MLP neurons of a small language model. Each row is named by its layer, matrix (down: output weights) and neuron, and shows model dimensions 176-303. Each number is 200 + 40 x the weight over its row's rms, rounded and kept within 0 to 999. A neuron's up and down rows have the sign that makes its largest values positive.
After each neuron's rows, "fires before" lists the tokens most often just after its 100 highest values on Wikipedia text that the model never trained on.

L9.down706,236,222,185,203,202,200,206,256,207,215,226,220,232,202,202,176,160,243,202,163,163,209,182,183,223,223,246,156,255,176,176,222,164,212,285,156,157,283,212,182,218,192,205,201,225,266,251,314,195,193,192,149,242,201,238,113,221,166,205,198,230,259,173,209,237,191,170,169,216,157,188,259,142,233,144,200,215,200,222,185,217,172,176,179,199,215,252,176,170,188,147,171,219,146,206,189,238,169,219,231,160,217,161,166,226,204,188,202,224,226,228,213,240,185,220,227,179,152,156,96,200,197,106,145,191,189,219,178
fires before: "'", " |"

L5.down487,255,189,210,187,230,145,224,214,195,188,194,187,223,174,209,168,132,159,266,191,254,219,187,186,218,208,209,160,253,210,197,158,187,264,123,184,230,205,171,148,187,184,98,249,190,179,158,211,169,259,137,215,149,210,137,133,228,222,187,212,202,229,181,128,265,277,161,128,196,221,163,238,222,270,239,262,194,188,213,120,296,193,158,221,224,228,221,222,183,242,215,149,262,228,214,275,252,215,180,193,187,203,174,145,124,228,185,226,208,146,139,167,237,228,196,205,300,227,204,143,202,262,130,176,229,186,207,228
fires before: " |", ":", "\n", "==="

L5.down62,176,239,248,220,198,207,197,217,215,152,195,247,166,164,183,181,228,280,179,139,174,283,208,216,205,134,250,214,258,164,224,244,127,196,201,272,255,185,137,98,215,174,225,277,169,220,171,137,216,110,218,173,187,234,179,160,107,277,175,242,242,199,142,118,245,192,153,98,138,227,181,215,207,200,229,197,138,172,179,232,198,160,230,211,186,197,132,179,181,202,229,193,188,252,326,164,275,163,144,188,208,200,165,185,172,186,135,232,90,193,182,197,176,225,183,207,251,202,127,167,241,233,218,165,192,186,143,261
fires before: "s", "\n", "|", " Empire", "se"

L5.down601,258,145,168,275,183,99,231,148,204,212,200,177,184,254,229,206,254,280,205,170,246,130,218,149,196,185,287,170,167,197,220,221,190,181,160,207,242,231,112,155,193,180,151,256,192,167,247,176,173,174,240,161,231,292,171,153,196,241,181,268,232,160,266,256,223,248,191,200,172,225,187,223,182,235,243,190,156,230,182,226,175,196,201,199,143,201,204,201,156,224,169,232,202,136,206,227,213,185,232,202,192,190,219,173,158,175,151,208,293,170,190,185,162,201,272,241,202,245,253,254,129,142,134,170,165,104,214,257
fires before: "\n", ",", ".", " for"

L7.down62,250,148,176,142,265,229,206,170,206,189,173,211,308,200,188,180,208,171,233,173,178,175,171,161,215,241,184,176,200,171,279,176,207,171,250,233,207,230,207,210,230,175,192,214,157,220,265,151,130,196,209,245,219,217,258,153,193,198,204,187,173,241,190,251,148,226,219,187,162,217,272,140,192,227,180,164,182,173,241,204,241,165,181,141,232,201,223,196,216,186,203,202,222,209,196,215,223,183,178,180,218,352,233,256,177,170,215,85,213,168,202,179,155,181,204,180,172,246,204,151,224,204,222,211,195,171,273,248
fires before: " |", "\n", " yards", "th"

L9.down314,171,155,191,95,213,175,172,205,261,240,209,199,183,214,192,131,141,228,185,240,186,193,122,236,235,239,192,184,226,182,269,233,254,298,188,220,209,274,183,193,267,153,215,209,181,214,207,251,191,213,162,187,253,158,285,200,189,225,224,223,162,123,216,289,183,310,211,206,215,256,192,177,217,247,227,210,202,223,183,151,254,157,141,245,209,212,160,205,195,282,118,227,287,224,212,223,257,177,266,202,199,202,202,207,220,156,226,105,248,189,141,226,202,164,203,165,242,212,224,203,135,311,197,232,207,197,227,169
fires before: ";", " |", "\n", "N"

L8.down296,168,194,255,208,249,201,231,282,279,173,203,299,145,227,211,218,220,238,272,188,233,230,143,183,203,257,195,163,176,181,212,196,190,185,152,207,219,130,177,255,165,191,98,209,207,194,228,167,106,172,190,135,195,203,166,216,185,207,183,237,214,170,214,79,249,226,122,172,171,170,228,183,146,228,238,194,181,210,166,209,166,199,161,215,179,133,204,121,209,239,244,227,249,224,259,220,173,180,173,206,186,206,183,193,165,194,180,179,148,145,173,130,284,245,172,242,189,178,167,162,164,240,219,172,146,172,173,203
fires before: "\n", "=="

L5.down485,231,190,238,241,224,173,185,170,124,182,209,234,225,146,152,234,153,246,266,220,303,185,223,161,186,221,111,207,201,259,187,260,170,227,277,143,158,189,213,175,183,162,176,189,213,157,198,264,225,250,155,171,213,219,188,227,201,212,179,170,236,245,242,145,208,163,138,203,190,216,187,269,233,244,252,162,137,199,219,207,151,259,234,164,153,142,257,253,191,152,191,199,188,230,147,194,251,233,212,195,122,199,188,118,233,255,238,198,175,207,195,225,228,196,187,261,139,163,99,174,144,170,200,233,219,194,243,231
fires before: " |", "st", "E", "W"

L6.down530,244,189,152,220,217,243,186,200,122,182,291,192,145,177,188,196,284,223,186,200,218,177,244,260,173,208,171,214,251,214,260,193,199,227,223,156,192,144,204,141,264,252,180,184,233,229,251,217,197,204,184,240,166,191,116,176,170,184,230,139,215,219,195,133,192,194,191,283,147,269,265,206,186,240,206,171,159,138,241,239,273,237,152,231,230,204,200,245,186,130,182,173,122,243,118,151,175,193,241,214,221,136,134,194,176,267,240,126,182,165,175,152,200,199,155,249,204,154,148,215,167,180,133,176,221,240,209,226
fires before: " |", "."

L5.down194,213,246,208,198,189,194,208,213,201,248,186,150,176,250,208,180,188,224,277,146,203,281,268,121,210,181,220,195,215,229,237,183,256,147,179,239,237,164,125,170,170,286,194,213,168,218,191,212,150,218,151,236,224,200,159,91,208,190,203,275,191,160,203,149,262,188,208,213,222,202,100,228,225,155,147,164,215,232,183,158,217,224,148,174,152,250,147,131,145,217,185,199,219,215,262,193,230,282,234,179,146,163,201,193,162,191,163,169,210,173,185,205,233,212,228,209,264,203,269,216,172,288,224,216,178,181,219,262
fires before: "\n", "-", "s"

L7.down317,312,179,205,141,231,198,162,241,234,175,252,187,251,201,198,205,178,229,232,180,218,260,285,227,246,253,180,192,187,193,271,179,169,174,157,156,164,166,141,188,265,186,267,280,195,226,229,216,175,174,188,208,244,128,162,184,163,187,157,219,230,258,178,204,142,216,209,167,217,169,194,185,180,296,160,121,190,216,186,153,152,165,164,225,104,181,172,110,143,228,224,234,213,227,226,183,179,233,238,151,204,236,229,211,218,163,245,182,125,185,173,213,168,205,183,219,203,201,207,180,284,193,234,228,204,169,179,214
fires before: " |", "\n", " and", "e"

L5.down136,183,186,196,192,283,233,159,178,161,212,158,218,170,234,248,192,177,265,196,224,248,225,223,165,226,182,104,193,238,223,220,247,217,245,182,144,223,189,270,216,142,197,153,154,269,224,188,231,191,208,257,173,193,234,256,204,270,181,144,190,93,83,185,190,222,238,204,161,178,138,212,159,195,233,207,222,188,151,172,197,196,211,159,204,163,172,202,177,122,256,300,185,208,217,217,278,176,263,203,251,201,221,184,206,216,229,116,171,213,213,244,164,200,230,193,169,258,239,263,232,114,200,236,211,134,159,235,202
fires before: " |", ",", "\n", ";"

L5.down139,225,266,199,219,201,184,218,198,246,177,201,221,146,204,180,175,204,238,174,219,197,265,230,117,204,135,212,191,175,201,181,238,224,214,202,238,196,195,193,172,209,208,173,258,212,214,154,234,308,198,145,219,226,215,195,74,230,188,203,205,222,208,243,49,203,252,203,205,204,178,140,238,206,182,144,185,194,191,209,210,200,241,225,179,194,229,156,148,176,206,242,224,189,184,174,151,201,169,200,139,172,184,251,172,178,234,215,166,191,181,184,52,209,201,201,174,254,150,214,206,113,200,265,165,171,191,168,240
fires before: "\n"

L9.down177,183,137,247,159,204,230,192,244,156,239,122,161,167,220,174,217,271,242,240,186,187,205,197,177,285,123,214,261,146,216,196,164,148,235,219,216,193,227,117,161,186,180,243,217,233,220,152,192,215,229,221,273,151,214,190,282,285,170,188,202,173,250,138,231,250,210,188,163,162,237,152,90,195,206,253,187,161,147,240,106,221,143,161,239,131,271,160,257,160,210,185,238,159,192,362,203,200,152,200,192,237,223,193,136,209,209,103,146,178,199,201,207,202,203,177,211,244,156,151,314,171,201,244,174,191,177,162,235
fires before: " |", "\n", ";"

L5.down219,209,246,183,284,209,181,200,205,212,193,209,216,234,283,259,270,185,178,272,215,241,222,172,194,202,158,231,243,183,253,185,189,151,173,211,129,236,214,257,102,241,198,233,163,152,324,194,248,142,226,222,215,205,185,190,216,199,170,194,221,261,240,228,124,254,172,153,186,184,240,243,222,166,129,159,209,176,183,240,241,163,174,186,208,222,212,204,182,244,163,261,164,192,147,253,204,183,180,182,210,130,116,151,158,186,237,230,189,236,247,135,182,225,225,211,204,200,187,156,238,210,184,213,246,247,261,229,241
fires before: " |", "."

L7.down611,226,257,201,221,232,205,259,172,255,183,218,143,171,251,239,215,211,281,172,248,221,203,296,214,279,185,215,202,224,158,187,213,140,214,217,203,126,197,187,200,205,188,233,274,225,245,192,221,163,172,187,254,226,191,173,119,228,218,208,209,211,192,147,132,218,184,245,197,186,207,157,194,224,225,255,203,275,196,226,167,264,202,226,200,177,225,148,142,199,186,216,164,219,247,140,243,247,250,160,179,181,256,201,156,208,164,161,227,168,214,260,137,283,164,224,176,185,266,78,176,241,183,135,215,230,248,189,245
fires before: "\n", "|", "-"

L8.down721,154,246,218,240,169,181,190,224,241,159,148,200,221,171,102,209,222,186,258,98,270,347,183,172,230,204,125,198,197,131,200,158,151,225,165,207,194,211,212,258,180,188,257,236,157,147,198,175,203,93,185,199,162,257,232,188,210,261,142,266,235,217,205,127,227,253,119,192,222,193,232,216,162,283,182,187,195,173,215,143,210,134,247,184,174,157,244,143,214,181,228,172,168,135,265,194,175,157,173,74,202,275,174,205,172,208,202,148,110,192,170,193,205,205,151,155,228,205,163,190,210,153,205,201,174,271,197,247
fires before: "\n"

L6.down467,190,239,267,167,216,204,212,192,163,157,223,191,200,138,169,219,249,208,162,188,147,202,186,152,225,191,212,197,229,219,173,141,148,218,246,194,247,148,116,213,197,212,237,271,161,252,190,187,237,211,235,241,195,190,192,117,180,156,208,204,176,265,209,173,186,182,176,164,244,156,199,139,197,200,185,234,237,219,200,182,305,220,152,216,159,261,229,248,257,297,211,218,229,230,215,204,253,184,256,231,271,154,272,244,151,179,144,223,288,126,209,223,154,209,190,181,193,218,202,140,255,172,185,135,200,234,193,203
fires before: " |", "th", "\n", " ("

L9.down328,197,201,191,191,221,180,198,163,131,240,222,194,234,183,216,271,251,156,202,150,181,238,170,223,265,147,132,215,151,190,217,172,202,220,242,199,241,208,228,201,214,281,258,203,154,162,213,197,223,268,216,176,176,184,212,180,192,251,170,259,199,117,220,171,182,182,198,224,227,197,233,164,257,159,98,149,140,181,172,187,134,246,254,131,242,175,219,218,210,128,199,237,163,204,226,205,173,201,209,162,135,197,265,250,187,162,231,208,174,217,170,212,182,203,179,159,141,150,151,216,230,229,173,257,198,210,165,183
fires before: "\n", ",", " |", ":", " the", " ("

L8.down472,275,171,275,183,244,240,164,205,197,296,148,226,221,260,208,167,199,187,139,215,235,158,182,235,255,183,167,208,210,256,182,236,219,217,199,156,208,179,242,261,140,128,233,190,247,141,162,193,170,156,170,190,239,252,166,315,204,171,217,265,217,191,215,188,225,239,267,180,193,267,247,160,151,223,225,203,149,260,183,245,132,193,225,176,132,156,228,244,194,175,220,167,211,123,187,182,151,181,161,250,177,187,171,222,277,282,160,199,199,197,237,159,196,167,178,261,260,311,211,204,202,155,172,193,168,174,166,203
fires before: " |", "a", ",", " /", " ×", "nd"

L7.down193,178,187,198,209,273,290,250,227,196,122,201,138,152,270,184,180,176,203,224,206,135,253,193,220,282,212,278,145,230,243,152,274,151,173,179,198,253,265,244,194,172,194,186,206,195,216,216,202,280,198,218,258,173,155,192,154,226,163,249,166,168,179,180,197,148,229,140,253,210,148,232,219,206,214,184,206,213,217,159,216,272,220,243,184,222,233,160,252,205,187,203,217,178,218,242,240,193,171,180,256,194,145,201,256,190,198,200,272,185,219,255,213,153,170,214,216,225,236,156,162,197,246,151,191,222,208,218,137
fires before: " |", ";", "\n", " in"

L6.down765,190,194,170,209,240,211,178,237,166,266,242,155,208,239,218,195,250,224,250,203,203,198,238,215,200,156,228,156,158,233,169,107,213,210,214,169,265,257,144,216,213,272,211,181,254,177,164,219,214,194,236,232,200,224,267,154,195,191,235,265,247,144,256,251,217,205,171,193,195,211,240,138,210,193,245,216,166,212,239,184,183,230,261,184,266,230,214,160,160,192,237,176,153,130,265,175,192,203,194,201,191,73,181,198,199,212,191,175,210,238,136,212,171,224,219,185,249,204,171,234,127,185,215,267,188,224,154,200
fires before: "|", "\n"